Weights of a small transformer language model: rotary positions.
MLP neurons of a small language model. Each row is named by its layer, matrix (gate and up: input weights) and neuron, and shows model dimensions 64-191. Each number is 500 + 40 x the weight over its row's rms, rounded and kept within 0 to 999. Numbers have three digits each. A neuron's up and down rows have the sign that makes its largest values positive.
A block is one neuron, or neurons of one layer that tend to fire together. After each block is what it responds to, as a language model described it from the Wikipedia text at the highest values.

L6.gate346:513434469523531424575498514513536492521506449471462495491539515569564543563501467542447491511564496520501512507532453516517549527486510420536473478524463527501467474531537481544497514482453510474437527521508476492472510519481527487489527501538442468489515585602413558517479478513508514484496546470456482442493418501487443583459483544487493470406468499474486472493467477473504550606494
L6.up346:478516533513525507482520483551423493508508454566502465517545551431571549455549589573477511561565460547434537493483607559436559475509606548548559494399509518493477526428538451504509527504508493491495468418447568525493522481470439500489488557458516530509479536466443494514476516513457394448487467525482489436461481537468542483506602525475535512517521498461509450507540503420506566511486
L6.gate638:424490476523511533482539487503525531528575473466515483572559468507568534439436513507527527491442467440511487498504541534479521514534538483539475401471550554493492516411543466550587479513449532464459519526501489496489488568547545460461531488571522506494517441515533414492580467478404484453489532511482507477521508512529470486429582511513460434471452498518538511468487529486484541556499
L6.up638:456453453441480490501506505510450507553547512543563541569531524502516475496489538513508461486439471565508511435585552464480584506527543548550485451509535569472525531392565462539501537441588496500409509408495503532595445528469483436522457509583473553442575546522519467493483472557470457552486476531480513488500484533543506495543513556492529504519487514499505449466501428435488525465422
Article before noun phrase. The article a (sometimes the) opening a noun phrase after a verb or preposition, as in organized a raid, underwent a renovation; also colons in infobox fields.

L6.gate282:478530444471489492483531455471510419562473464482561497478529576507512515588592472538484507614441465473542544465457487500538547554524477509548506467522487448490514462524508497397467544522441512519550468517519473506496426460495560538545561532484483537508485483497453450572486458453435555505504538497473575561429523524470553532503537528396487454458498502494531463439482545511442475539503
L6.up282:486463419529514484509499444515463505502530411442566545503489591447549521513523508527459538487419477450478498530536534498534533493481543590502510516520472575495478487555422453460520516517501504532462559532502492504558522531476518510449537508526558518494509497446488459551472517551450506503511511473530537501440503470508505513483522496501505537400544546439473492518465461470448444513511
L6.gate587:459410484593498499443479529541542555479544516516544516536522512531417446560506514413431520465503577461508564533551523596497535459463527495474524471450522499461470491562483493494486480499563488457484474594559527488491486480497520540476513497484507520428519515485552444455515473466537557482470456533391512513497446545520514514452475415531413527436497490505544469536507456450478459505451
L6.up587:440506554513510525444558534545400507475513448420512531562447518500546478533446563482519459501409497448508515442530451514534529456516435470457494486551513493493545498516467486368480508445487561536528465469503518483536524477538463436478499486578512550496512526485446514504532498533534534489539497518563492507498511567483524571470519479481538510489504487516507490542404504492474514466527
Noun completing a phrase. Fires on the last token of a noun, often after a number or article, such as years, goals, reviews, run, just before a preposition or punctuation.

L5.gate0:492484462551537501522483533528585506530499433524584402480490520574551574531586433510548505501589449441547511469494478473478509493438546494543478500557492525458553440439490488493492485474507530523551504471487542514410451496480535513480519511516473504519487472397427426528456413516470620487518555467457523555462505491484506551451485452450576503529503449495509471569524500529514540478480
L5.up0:507517455582507529574470436560546478465534509481515551494506572563545491586529461526531514473559461476600533481439488421503539526524538427504470488503502453473450432525572515497469475574500534574511512547556526569410476520443559583479526559503519507494477483489475476539498461520466556520470511538477471528475487482535546499480492417466575462463452475475497459529539512547496534500504
L5.gate45:486512569541455437493515505536473378561490523463451379532527518565515467568493415483494494525520527535473456541497483481485477481458436526492518455450541484474526481530524532484499461590509547557557453406480466526476569514476495458537546466512511472547528529481547522427529516458493513465487547548507477447482500525464423519488454472502531404452452425416577493472546494471474556525435
L5.up45:557530486445471568505544550528550499472493543515475473502480498579555528449517442495479532425538481514523494492520458488515583512494560494474471473525515553484455431529522565454476569476523531517495508527531490519491463483518545485511546512486490551561471462528440477490509470552401437553531519450491472463524531500500589492523521491420547523532458558545476464436477471555513489436516
L5.gate100:510488434476413445497470513463508481479483563453532542502504540515565463510478444535486555478520503506504493518436466531512480481480421493494470494540507479513523471525558515543521535582495521499570477559490575526463492481444524511494452522487485484516530469505463449448448467504563429550527522500505523472419472566548491412564508462428510581483505444549594526516475475507475458506492
L5.up100:519411495468540525502487481538596496453476549469498500463440534503476515512467488478481492502468508512491585481520617465480522477546556546548494512519509550500492406482559502552461492483554555461524489433576547518509462440534530483447565510493522538480484446455426532511521547573457568502455433471438545498518414483496504523540506510506551445539473499528458488552530459528506525480456
L5.gate254:463569451568421492446436429514439529441533496499444451477470453459489523478567476492539608502550537474516511534507614523481531495504579495530544519471475595511517473471537528492499405483506506508519537495447501480504522594515525542495542545461526511504540482502500484474475505547460549495547540527478485560498540495515534429474516419498479517488453504517481429487459482530480488506528
L5.up254:512529504559542519528417520538528455486461473533519540454477517597532504465512566410501472510525534458565500486510555483504507505496497506469551473512544497526464471490522470502521521521522547574623532512558462554498525498469464521518558441541497526561466467478464499493476555523411464457538488516450467524448482496447467515492482487449485409515497551553465525534547542507416534538511
L5.gate322:456538490466517469538514431491390474458421473500527410506547529597564485484520479463519488542492507453594480489488474552524490589522489517416509577458492565493465472439547518512503530553481506478493511507576453486521450415523532529460521483496454494506523452546450420462520483546455482474529482443497544472480469504449527468426519542458433487539468506483515478515484545536494533505420
L5.up322:494534450491462489415507505493566516467505432584459469484442585474562440495470543414518481461506467483593504555479483507508476478443555439505452593472557541570432462513496601505550439549489495418485460433508545445528465537409509506482510411499512544520535500499473472447449503536492518451506451461479492473505454505445543488525433507487521508480451459490439479496545494540471535488452
L5.gate361:480454458539516494492435467536555469452548442491525461523505555517516508478480550532495580477578498510456471548497554544525561472513489508441442489513519491504470539453521524440496484511514529538525514532509536528472451427507483570521465416496479521473511550420545440576471582574495540501468559561466539555481493450495459488446516487508543473463518521497538458482501437516446466487458
L5.up361:466446451533552512575511473591546506464540492485487464529502497482491587455509496507527532446545525504444557419533447510501481468451495462514486405507503510505486506575522513479522492507478459458545531525428502402558479498439481534506477557508499548490499514519481458444488511406538535550449547515448465487538542512446497469516466555486523475475502522566490517503509508559639468483500
L5.gate518:446461521591537504474483491554535471537533444459536622518562520567495513500505424564477476478449535445538466508527485478529564478526478454505485517506445448514539400524429549450531494512542543563534501481510553550478439498428474483470528485537511532466452519457544516525498512490501540528459437496551511499480453551461574445496483387441548541567565502520537448526497549509489473496592
L5.up518:500478425541515546486544451494435492490492488477508475571455568486440491504502522485517506549517545519473430556556526472486550477485475508551515582449440477441492509482475486489550520478507496482564478595511556454495525468475425531473500520487481541491508563499536458486406492501566532509512498587487492568559484478457461486486533497483565424481528516485519485497543500499432554564509
L5.gate554:512490458524554581505434507549420490473545515599522458502484534449500450485565503550434503583471455499529473519484536565459507482515457453450500489508475495470530489476465446527454466546504528507514453510483464432481490587590557423525485496457478491437498475480463420474530535474485451528494529521500559485470500426531543453487470524362477518536535521506491486410492506504470505509479
L5.up554:525496434479490525462470569568529487574527555506505529525518504580498463504504481513447490500451459411439504507558469450500472520526540473505474438555489542510510403477470521535494453514462525593534482548498487456483483479532427530583492514479476447477475472540511531554542466514503438528544568557497486578449537452563482490431490481502495460564550549528508531486591446501518533505470
Year-final digits and word endings. Final digits completing four-digit years (197|0, 200|7, 201|4) and final pieces of split nouns, especially conflict/event nouns (disagre|ement, disp|ute, inc|ident).

L2.gate362:473536516506443494533534519478521470505532481465572443521519472512461462503510504506512546617491534526452517522452473483501474433413477516455523499529418507493572539464476444458561503444418523491528448588496464434512542515562390471572503498469522503519552554526495510458449515447530482528517468536496471489534424461478429534483509516544590536542541519507513490451520461493518540486473
L2.up362:552451455497493496526495528425464457474455541505497496598496481505581467458524574437530452522518475527495547483472524468547518515491458516491529449563493520512565478506480493444553452535515501492490417489498542492551433526515564465468401529529538534513454527487421433451524530484467529495500575489532437439506482519510494473479552471442488502476507449531593505417503407484498483549553
L2.gate480:486490510510542533520513431590497472485411525532521528482464525502562526450503569463504505519466524503452486535420489490516563437550493500419478485483588527495535539492497457446454586570442499423616497510494449545507439553528444501500511492478477452495525496534498475489547477456510464516458505514443491577501461486513442545440475515537564491450549462498485520458479546486488565595529
L2.up480:458477455514512495486525448463493478435470551484512528494548478540564580477497537533507525504479518457483493539583497528511544494540525508516496482481541472401483480504467419518487525426496450540458492555565419509512500540461471504493461493522492509527499498535531407459571493515516541577486534530469401550518541528567446531585382485465499524554479556530504517550533449487522520457502
L2.gate686:521501492543472472553487528429531512464476560429554475479432531595512493473493487493520516458464535477472580493434529543502508451419473413448475446518439514551512526553538512468441523469484468500512544543437528498535523534510488525527536508476549460579435396470534484553461555511518551488447568561440461475507503506504442492475467555519570494549508479465556491484530422478472463525477
L2.up686:527449425527470456538535569488536435529444531471551498472423518556627505515475468421484518464467532496471556494501486503468485485404440481443530467533482464594532537509450498481476437542447544443524492548477517515470510450533473528454488521500469503518503457523558508502438498479470480518427556457460474503537555505508464513478539511454503459519442494466565500500466452467494471480453
L2.gate728:586393478526488515503511527482525495545596455475563541451549529566507462517505471373515445511459589479516489530511526468598520459464506498465476514577490493496518492432478490526459575477510509460473516509489534503484470474539456532511524521471465474468541470490515448527486470408530520474482581511502507502540484512507517515509422616528458508512439547515524513460544521522526508473518
L2.up728:552520463566526495470455480458475484473532488508508541496439477546530538511512486497514519543453521412575460503440487468482497420464467439434449417557467470515449493498477557465436522523513430432578507462491532558515506445538484519498555504509514564412452504476422520472525489521547502469485402620518540533493557509430442489487476526501465553469480459454525450460518503507516507477549
Clause-linking conjunctions. Conjunctions and connective adverbs that open a second clause after a comma, such as while, and, but, also, then, although.

L2.gate44:513455538515478464543494386513484531473538445579559517529515467524467531449493451451535447485492532535467468475395533498525481506486430499565462448547540537458526488412505547423490546498576495507491518470543513487521532468493456473510500490533526519520523451400527463459522526498464493464516555513512470503492475489464508467485523609594501544506526527438498490462482487446497507486554
L2.up44:542512520479517486517432534503535488539555514544523500509545473510542523535467502454482500558459577587509614542568525513488532494435518454485474518489447494460558433463493431491453524508560542574503458535458521528514442447505471465494495512441556476481476496514535554506488502492544490509530560505509496472465524473588524523505482568535416559523460505530511574490474419478497586501560
L2.gate400:498524481513501478588500559585537555496491388555468527563433476555438441427505517472486446543552521550478384483455504463517487510475511457481491533555514485490464463444493462514549491477513488528460499500505532460524594578620495424521527467523524444544492522558492604518460446471492492501451519447529414493529517448531540512456492520531506466503432536484354524428514490520561496525536
L2.up400:500520546394491500481519446462524562456505568542570539541462620548539494527459458486502530505470538513542425445540478490477477482587524448435471503474541479529477468537495466463472522554460543485453470541492499588489440428525490402496418478541428566533444534492517473500548564518441477456491547535453489526507522469510453483507480552439468462525484509529503477508477495517444553489506
L2.gate592:505543467482512409576445429520568511527499500610536457457507436462510498518568573460525511513488541547511449539544544516455550491529481461517501463495536458496541529443546538507529520516538555537483465441493555486503498437546490434562469504549535475464494566513476503522462582513463481500486468558554558488471460379525477459461586523453506525535476488485488503470439535473520427514504
L2.up592:583552564507450520522511512497520563507588484524514579531426438499424506537502468463534473565478469539470503489480480474498488517553464499481514445535510435447527482444503480510513484499407463449491495545524439518428481551567463464436560479505570512504487526494525476531516500507511441519548490448483574479538516498538460541387487495477467517474517498526453508484529513530565487550548
L2.gate700:448473510509483464480488510494474496501498521548540475489504619507482512461523530577514437498442493566510460499532423479448531531431551480526431435483603497489524475451499518490508499566562561493437475461541517536531566534489546466498483500474464538454510495503527476439539512459538447514442520549488475417472475422541498498486543530465404468518481525494432512551513472489562444520527
L2.up700:534495493511477419509477509480449530493500465505575407548510519505567536440553509482471534508486499458533505456449548467496540532511503529528491518504510479492572460405504551548446493495490517518533537481527478573506524454529547457542462450515498546520495597526446531503559569432505451490475488495486461515468507464493505509495392518472565537574468494478517403525480460448460510532585
Sentence-initial article "A". Fires on "A"/"a" (sometimes "The" or a capital letter) opening a new sentence, quote or name, e.g. "A number", "As a", "Aidan".

L5.gate34:515573491423553471546561548525551546495476542543557507474431548499478499517500505530536488466522470470510508473531530438479522508515481464526535518445529513543588452470575484539514482563475460518531533513438591553476459497477515533497546553500427544469517530450492543499446542522487534511531514581466474486461484478550454542519492476424499471534424493521486552469516441485506514501541
L5.up34:568504562494542517474495454609586532473560455549476500551471498492444468485542548576526524529531515529455425392426521555431507500464523555540571480477549537556518467477566540440544495528534414512477586447462483523539460476532454469466487466500492518513515553493546508465475525461529474480499466542578517503460451488455505529415529491545482509516555513493494580523442504435520470544522
L5.gate364:443512521485476477592408557529593504470482514563530428528513487494509505512519504488548528504501540559377492488521531493497462493460551489482527471469455494518522550465501539554547460465513447551431479529467502516459509514529450522494496475523478587469496560491516482468489424480501483537509510522533477469439473518495576493561529547512520501492469495505493443512507500521522486582507
L5.up364:597510455473495495476507559536438530440503543465480481428515507574529454520571507449517539526494488428449488476466446515475569495479520466504496520559485506531504482517485524466440503491512496388447507378508516517474532484466475487533460508585518536516437572540462507516509467481491516513456504473566476543543484451489542458477519603476439532439573534510472491489442434528499439493518
L5.gate367:445445513541472463485517515518487509517481525541508571531527474436494553516517477535511462489479526523507497482429497549481533547495529475576507498547478539495555491431543498574482408503449508488401513482475503449389461488530466486570486540509523482453526534478470530543568527452514455511488446554418509526485523524415433521466465532471497510467493522434517474468541436522483487564544
L5.up367:491508468493480456514485521571516464574516478560547577474480479465528467504569517553540473494478518493514391476457544564518488527522480505502526515478503509479549475436486485480539463525544595513458475492508422552422560460492505405545478478538468478489487611534433557483497499472462401509426520502457464481593425518480491536486523425478474539539568484470548479530488471424506519525546
L5.gate440:528496479538519510426490535469567574484482557549519459465451600438514511499582562462565496567431520517508520526432480567521537507474442482478484449458457430501519482492524504518491509469528519550441484495498472451494518446416538575489488519459511457437437507531549504525442443525558536574442519542541442452510450549429493524504552453442489511477473504477419518488414507513517444489534
L5.up440:516460470517535589484476579504495499485448505451539507448444546519563504525545444512491510530438507552543496513429534503480482485556544475494415518511502484507503503522553517503506570495506466504475488563486512511503541569495518551465509470600465436416481529491515500483471505556542499548458488525461502480533497482538566452567552578465462482512443542403452583554494533578528494498457
L5.gate448:493534487536529476538491489464480502464447499540496489524515463450558546575500509456473547543545486537458454534478576593463560515495483524444478565460551472445480531526538504548527480449483512394479416505484500466523501490464449406566487518407556535528537476496522453575533542473527505471502520488517465530505413549479528558484505499470490537507497428507506509472458452484497482487478
L5.up448:429522437443495410528414496491500512464474395483515513469435515488477482559479499460458545455534500556446537543530556511427438516513456562466510537503517535585459532511463453477545527442503527480497527506507504541512443457470456482517480525509504512589632520491439559590527532451505566522464499492470466486514439491497473485504557560529492482445473478521477464586485452524560515479538
L5.gate528:479513470510455555492469528554510489483493485542494480464490528495558565455445514511502423506530470526458517552556536559457531443466524538468478492564541416516536554393474454575583491487488486488480480444378503525489421452479528507421519524506541433485495474394528487535441589487524514497457485473545463447510508410487490553422498533523496515560463509510472466512457504509484488533463
L5.up528:561495520508478509435508489524531511463535454473549465578539559478542464481452556489476557463525572525474528554529530584477506423503455509495490427477548469539511506524555480593531522512510506438498541493515527491525532567534513503422455547528573502512477490492534541508481568475513518520450491548575478471516478474521515555541478444479442485557569577504375485489441519517546515464509
L5.gate540:557577553506537475608447505521551483565429519532544496493509539526575557486538416554518547526495537547444484472496542452518472497533462512536515545532507462499513444504523506563534537479527471534481539457474477512502454563466519419425582533547480497511497477548508449475525496510525494486505466525537546511450486482464469513415590514525507570506541549576532497443478478485449476555522
L5.up540:490530487443508491553531564523548500519569495469538515455489502471536516459561466452491532525495523513517461564407517511533439454476503496441570504542520462458530519543495465413485495558505458461503482513554469510515467493551506487480521506503534510511527643529567490563568498483572526561426471509402505489499515488493477568466563546565471470489490488518493550489514450473455577486571
L5.gate662:482469520466511494499477465614489532516482485519509564487443524502484543476448465553552465535457506453459477472521545494488494482428490470482479505508570453564474542476552469549518477503532527454525561524507516550493507501461549564481496566558572512531478491489488471479562510540514495446458472515520436523480499451573407584538518563484494566545589523484472462493461455506503482508535
L5.up662:500533505490490507469481556493473518452501529550429458457439532486492553515464515483502532493486578492434527639525542510469499505492488506425489510494452552513552494422490505585507484518557474559531531498461474529523511505468517475483522519493543458520489474533449416491539595491491555535472559490525431448488534536619536548523412490512535518427521472520535468501449453478509513541531
Clause-opening determiners and adjective endings. Determiners opening a new clause after a comma or sentence start, such as no, a, A ("However, no other"), plus word-final adjective pieces like so-le, unsuccess-ful, Olymp-ics.

L5.gate24:514507538528488457506527475561409486496483571498581461453494423453502506382469497524500502522482448459508417540476456482463514522453451540445477470537455468482449461463524554500540493550481486492529548525507610493499493597483438544552473508472480487541479525455490491542505534485513513448545477536501497555506520543493491558478511533489506582524438486508489494464483573402510508451500
L5.up24:488488448553554492520506454488485466464419493422480443477519479473504437433476434468517490537448495454510461544516491429521504566484498501456479472493502493477434580479500509516484519562539498512496493477600555453434511558489500457514473463411517481496512518529477548489501555472489485437550447520456538550506532482515433555436541542482481454564420547490486493483506482490478559509481
L5.gate56:468431445512467557538541533456499486559489476564534423494583493514527553444553504525467489534545522532436492547499498509485440488533534452475562447481506512523422496459484486492525495459503530471524433487510464579506439486500455591466501505481567522481485509464544543519474516436554506441513466521440525514517495527484525477495601569515574532478569525530441475500529502449460564477523
L5.up56:528484397476590519449542510567503446470499507503478405475495478509476490539473494462514552487588528476432515537409536490450454465498452481493553495535483509416483487520516475501493441487436481444569501482481465539481540491578495595499525516491508499496513469486436462565471537427504602502612456493465539493513539473460473435555598523519481501535530522522426507508512471408486489485517
L5.gate362:503476443430528490474534479529518519480469482460449478502524525476519442511532547495520429481502541509515503518591493470553459533485408599446506472594501515512448526462469542473510439500517542473503454439489445540476490430548467548531517460549479508457530460506551383470537514555541524477521549455476496442467512451538468550457548509508517501497510467489484499485522486526513515525581
L5.up362:518437433532439526441545556503473487541551539573548580541488464539493495547535528521572611508471490469547485475477497445538511432501441529459544526493521528472510490458539573493500482387581481505523465533529491530458438507564512527577521463468477500513502520514460519425579530508524497501518469510507510523592540510469474567527473556528499566510481545494458513476469557514474478517519
L5.gate386:503473465497493502556496475518527503503557547504455564494498474491449500462482519453502526458537531456543530455467433463529469447456512492493539531529404518514503484490527487469506478495558504364563537458598470555495537486496501531462547515525512464484535437539430459518601485432553557524539515498417525464491405554526472454509531441534518517501535536509535492431502469443538524467493
L5.up386:440528502572476503453465523509486463516559570508572470527539511496481497443471500545462479546519541492486510483436516498502497403452492455454486496472491504559527475467500470472595469447513510476485543475602493583501504525489477538458444491542557503528473470576417486530501598477464551445574525528518497447557510525530474524496454432505430499386478582510521480467555476526453497532459
L5.gate556:421641368522575470479497500517502470472495530514463471499544483521467500478466513507434544590548546513523546524516538483549486488464494577461523534568475497521489473493502422456496418522497534518498504511530534492534539484486528509551416458567523491459537497529408470503480553473463459445483483521460526470486505508546526466494542548469564552529502537462467568401557503468501524508529
L5.up556:517499453519420448520512462555482547484533517465449517443534455555443484461392465503546515462435479529428505513562500544522494471531537519527486567509545514492496475545519487510498551552536498491494471434420541454538517520414557498583545500501480520530498466532482486520504574476516492427523575532522485495440455513518412520449568469590562574476518465468488528446473491563442490477541
L5.gate622:416467523457503496485473540453461522440496531490459461479491572456432470477495481480521513539471479502476481486587518503471425554489428489473528505472452512479511473521463507555568558474542499515506482442489510490549475554543421462531503473469444480514484570541522458512491436513528537525513499455548540423534510472472465538547601523584509555502473531528465494418486466496491490509526
L5.up622:485420475514449507473443471543496476469490489534469476426472468452455432615484487449484453566462497486518456537502501554544494518482473465424513548510477515487553569520521512440508489519556435519530495461551420496489435557475502506467499584514483460485552557511528509527563430487517511522433586482484496515491472554536494495572486549555500529535437505562530485501473519454479517523507
L5.gate738:521444491505473468412446502526496414564534557558503511459510544464515443509449467513432461528577528416492514493479512488469500486480529480526485473550392501514499530440556523516474535467515505450543535523457548552572475497469541478515515474495559443538525554570516473509513483558511484510540533511449460488520572522564519496529552513504413565458492534466510529497501522498452459499507
L5.up738:506492516506502451380496476511455453497473484457465421515550538548513534508507441562508492527513483521510521435535567483537476507513519492540535497530492397568455529503492464496482476397449555502518503496493555410510402470434445560481497477474502545464532516502479490463565500512477519537515518493531475464455418412546511465542451534448492555461457461529470457522502518465513562540465
L5.gate758:483605461576446462460442397482517467470479492482468400512419470484563571431552505507500477543513394470574426484505514529480541460498480501530484498536530489559467469538572498469460491558529476454458520460504485479545526500477488528505502536451531463446481494541579433528502528531534470452475498423450503512480534482463469511560467535497506424505461525491546460515517537451484506443478
L5.up758:512454498496567521510526518464431443558498501507456442538471430526493523544548495449494461484435503472445491555463483592484526445501535484569509496519453579431510520438450421435523472509518464548550537517475558422480466462536454459453523535551461460487494504461533483519504524529427526523493469516478448400575553516461539479469508440467542519536469509524477490517496544452474472547472
Coordinating conjunction in compounds. Coordinating conjunctions such as and, or, & joining two parallel nouns, adjectives or verbs, e.g. "Arts and Science", "academic and critical", "player and coach".

L2.gate29:483523544535505508525454485580546454531539479513553496560536452432429496508428539468567515420563547496547522519541469480507497484457550501456501442444512476458449523482461528513475475549464616497530484512552487480497427476495515469441507486439524530441458447489497462548509490490496529478417520525520456439471502503537499460455450464474496479475478550473456560521469542549499527494552
L2.up29:544439497500533582533497462462563475535540519525461486563535469494505501492525438515589486465526504455457456563539500455503514506451477560489501447481479491503449526531484519569500482563482581484496530557551528565457490535450524459516480464465460516488542454553550494597503550489472572515431444491548467504500549533442456502508405482432481513494493560531446565545490475504501558463510
L2.gate190:520475522471454474596510494473516494483513512544485508453534496411486539510475466431489509550475466521560580537503577466491519509502547520490537515490522489454443400461396591455509464471449516481524445503549558567484487504543528543522507483525501508492520513529439461472605482529421459566520510601519476486457494494453518479505512513460524488522524496460453492494495477499542529524524
L2.up190:486429474535500461571497505557517530552561482461429461480480589579506503509521469490521562465525528466540530512510532460480520516484523522532438591513488509464458596478463472504428555520456531501460565522509486532485496447469476474565485504439457528422476519530586438523485502536441540531475464531619464591478596471504477458493451487490461519555498523512522517551513522527505533481452
L2.gate492:569494553461507472590524497538553557510567405516586518509460533516552510510502500467508477459567561527503517415428514515551447505521530507481463557542536476498504472485565503492529502472477527550490544456492524521491487439498571524489538571523505474421463472527502525411427505515434463507529519581456576534544526510501569531532479511463542594527493469484495468491473477464544555584551
L2.up492:531490567495509559519530559479583507466511407471526489577507506491523390495475523535524498561565477492524460494506567447528512556518446560490427533457471412461463532449509488465551521452487489514549495478556493485456452445525580517549466487500525458476465549557474502453562445537529492493432522562457466465504551565454545562519498453522400533506585466456514445541531509481526464442520
L2.gate756:507467515501502432534475497516538441556473505557539466503498482593528528588560514460494533511490517605577476475552469496485467462575519540533503439493496466486549503551512503521493529509405578467478507539533445535544454477496473470547477541479484507544531530499471465502487524585468502590484534528440501464499472497584507444464543459471505493445514472459538499499475495471491493502504
L2.up756:457483562482475475579525449495462512442405432510496467505478500501567522534480491505542488510509412536591460506482502476474548518552508443486501468519535474547458587542468520544467470512454494488519532515556489506538471467453574441543595474496508530507485476470550482466494468440439552535541510442466491466445485522527452474493518429492501454529519540469543505477430511520459559484493
Year final digits. Final digit of four-digit years split after a three-digit prefix, as in 198|8, 200|9, 202|6, plus middle pieces like "arg" in charges.